Weights of a small GPT-style language model, trained from scratch on English Wikipedia.
Architecture: RMSNorm before each block, rotary positions, no biases in attention or MLP, untied embeddings.
MLP neurons of a small language model. Each row is named by its layer, matrix (gate and up: input weights; down: output weights) and neuron, and shows model dimensions 64-159. Each number is 500 + 25 x the weight over its row's rms, rounded and kept within 0 to 999. Numbers have three digits each. A neuron's up and down rows have the sign that makes its largest values positive.
After each neuron's rows, "fires before" lists the tokens most often just after its 100 highest values on Wikipedia text that the model never trained on.

L5.gate421:500493515522505502520478540489560518506470465489499513452528453519486494496503502470537513465475487555529480444469483520524479520504529532516467461511477450487467439516454465545519501468543477472501485492488504524517498486500491481458527524500476495474465488526468516469505508489510468477
L5.up421:540471499505461483517469510506473534493472493509531483501497481530500481506506505459528503493506509523489480477541516499516465427495531557500491438496477520469527456534462505487516523503468486491495472503505437507527505496480496486450496535486515510509464486506488530476523493486527495476
L5.down421:485551449504512468464511507469495504480490491497518474538489515537516473465510509493529517570522481487452458485506467464489501433474482531484516464510503502471527489509533502522519533514468467479518505526505474479533508514491512486480486492461526524516510479516498524487516480517521501438
fires before: "duc", "er", "ed", "du", "g", "ject"

L9.gate278:542458535498486486455505489536532500508505537514484522546497490462502455519505469498493510457477519486485520455561482479506497466477494486504492478493491484576509465497512503487514456471462506522534501485482488519504470537493483537550491508473502516527486442488503479537458545521522481507
L9.up278:546511493515503512476526484520529527464522533505541469508528495496488509511508470508503487487490490472524532464481517476490513441509522553497513488522487499470492449521506511492511526495501515489534503497495467496535468472477517526473518518496490495531503499466519535502476520465497504512
L9.down278:524513485521526467487515493488516508487504500492516506511522454486509479536528489491482512521524500479520514484492477477494462510462479569524440463514488512494488470494491487498527504493499496531459431476500475523475500521513494484565450501491512527476478536442503477531483497549556492467
fires before: "ro", "in", "201", "r", "202", "rib"

L6.gate146:507520490482506553526496475500509440487470541489482516489513472492475461501489509548517535454498501444470500498500519523523513507520510531440494482540544534516507502501520494502509468498491501527474517478495506495525485481496484518523498522478501472529500491464469437510509505535487456504
L6.up146:490445477521504506506495528550509452526512551482507508506510487524550522506465471476481523502504484537498518448496492501515487500509521499522507536526514511519510549507470444505518527504553521509530497479496480501501501442536511483475500521479498572504471478510488483488499530528547512472
L6.down146:544491476465481495483498481488527475490480496462494520487493477507515471535515447489471515486508500458496512498521545497530517514505489534498532502480534502514509518525486474472496501450523454522528481537526498514537524461503530501484449496463516475487501462499485455462522474539527492475
fires before: "in", "ro", "id", "r", "erv", "rib"

L9.gate81:494479442500518497546501505514478518484531535508525503465523490480494476533546487456481492497506512513477513498477481473472494519487529478538487491522528500487506473464458473539561503491499481494486489498476476494452507466522451545457515452511486501463526490476523488500484470474440468486
L9.up81:510499506511505533507462495520540455509505534497434523508499514510515489552516519505512502524511475499492482542487496515495523533505470467475447517465512508482514532493507516483523486518494499455504543524486509503534472486501488514523514468527530519497528519516493508468471503556491481497
L9.down81:462506522512540476480466511474458513506522553510482487526497469519524493500521497479498513475532461491532542511472505495519532533496547483505460425509481513504489541532520492501479520498467505506455504505501498489501478489509485543492503455471530508488470544460516506502500521500476504485
fires before: "ach", ".", "ast", "hen", "-", "ican"

L6.gate35:484499484508491549504489505518522519508535481539570490507484527531457552488511504513476453493546503519466512470503480493513477512479542492507495490482491493462534530500498520487498509527482488494495505523506486499554523520507477512507516486464486489517495503514514494471544484512515486549
L6.up35:465499509537482515547513509546502495514534462519571500498477483503470540468472548492551468528473538461474554464516526489508496520492559473484487513521490523481506477485545550532504484483502490532469442475491518488493499462512487537481510503486465522521493533492491493494509532484529468512
L6.down35:461469467485512566473558525518483508528492484543538507481480478514482529467520506486480479526543498483446539498531518502487536478504523468537484487479492498477509492507543521509523487464476500504484490522493505461507472521517488532534482497478476488521518523548502525484501487485498469539
fires before: "oc", "p", "per", "i", "eter", "ents"

L8.gate113:503496483553473518478460485482478488525467489510462526465522515494567500537542514490496507488501487524474494484550500493524492482519578469491497499479500513537526473492446497474509526483502459500466464479545518496465502506493478523504499524475511483457467482477522514464525492501467507557
L8.up113:532455478518439523514490510498492528505505515499472442555499498510515493577500464517537489462530472504477499463567471464515468468495515484511467508510505532477531490529465493505511526480519528522481493500509559540501508473511518562496469499483497484477507439496523533491457490509478516509
L8.down113:510491493485446514494491490533511523491517461453448477529497503525523446494502516488475491503512444461461496492522437496542527472456491500502499510533503476480502485525480535500472514488471509473484494502515482500467492510454529528556511514460473539456511524476508518484503467481505514473
fires before: "duc", "g", "du", "fess", "art"

L4.gate53:464493540478513525505484494505537525463474508511460484491516535516471521491518509495475475492490507475461493540501525481471448547452483491476505512482499492491518489489458472549538477488486477496538481476483459487542529454502528516476440526470507480493500513485482506546479515489494556490
L4.up53:514493509511501522508489493508491493468519510504529484485487510487462537503490497497493462574477452467496517509545537533523495510514506535555500540506467488512500526497483546509512524482486476480468507440544491476485479487471510470533496526500492500511549515460465458523490450544460537501
L4.down53:520519513496535502472500501527514545489550511496505485463552502493542519487521492483478486554455502460459533501509504524493465537486496521517480534510509481514513477462480531493514495469472488506522511475513518448505506493505493497500469483459488493435490557468504487537496483527444491514
fires before: "A", "-", "T", "The", "S", "B"

L6.gate131:518492508515526486493437481543484521500515493497529539494464501491505517475526521512524508542501496454472472447454506471486462511513499463485475497507437466495499520494517538523513502508483464498452470558474480509508488484521518471474480489464525512494509474546494515531466489515530488487
L6.up131:492472519508518484504459466534492505478466515502538521453516524500529481528471521488503492530489474487482487483525511484492482498517544512498539558481469438502539435451458511451505489526471482454513456540488498501504481528484501496489459536469513523475524482492460512507514489552503481494
L6.down131:510522497537518476489461472532514508496485539522544471485498476495476465510489505480460481499525496481461500539497504511533557525489488509514504473499485478514491483482538523481514534476484496517434478514525502496504470483488508503525490486522538518474511492452528523469475468537517488444
fires before: "-"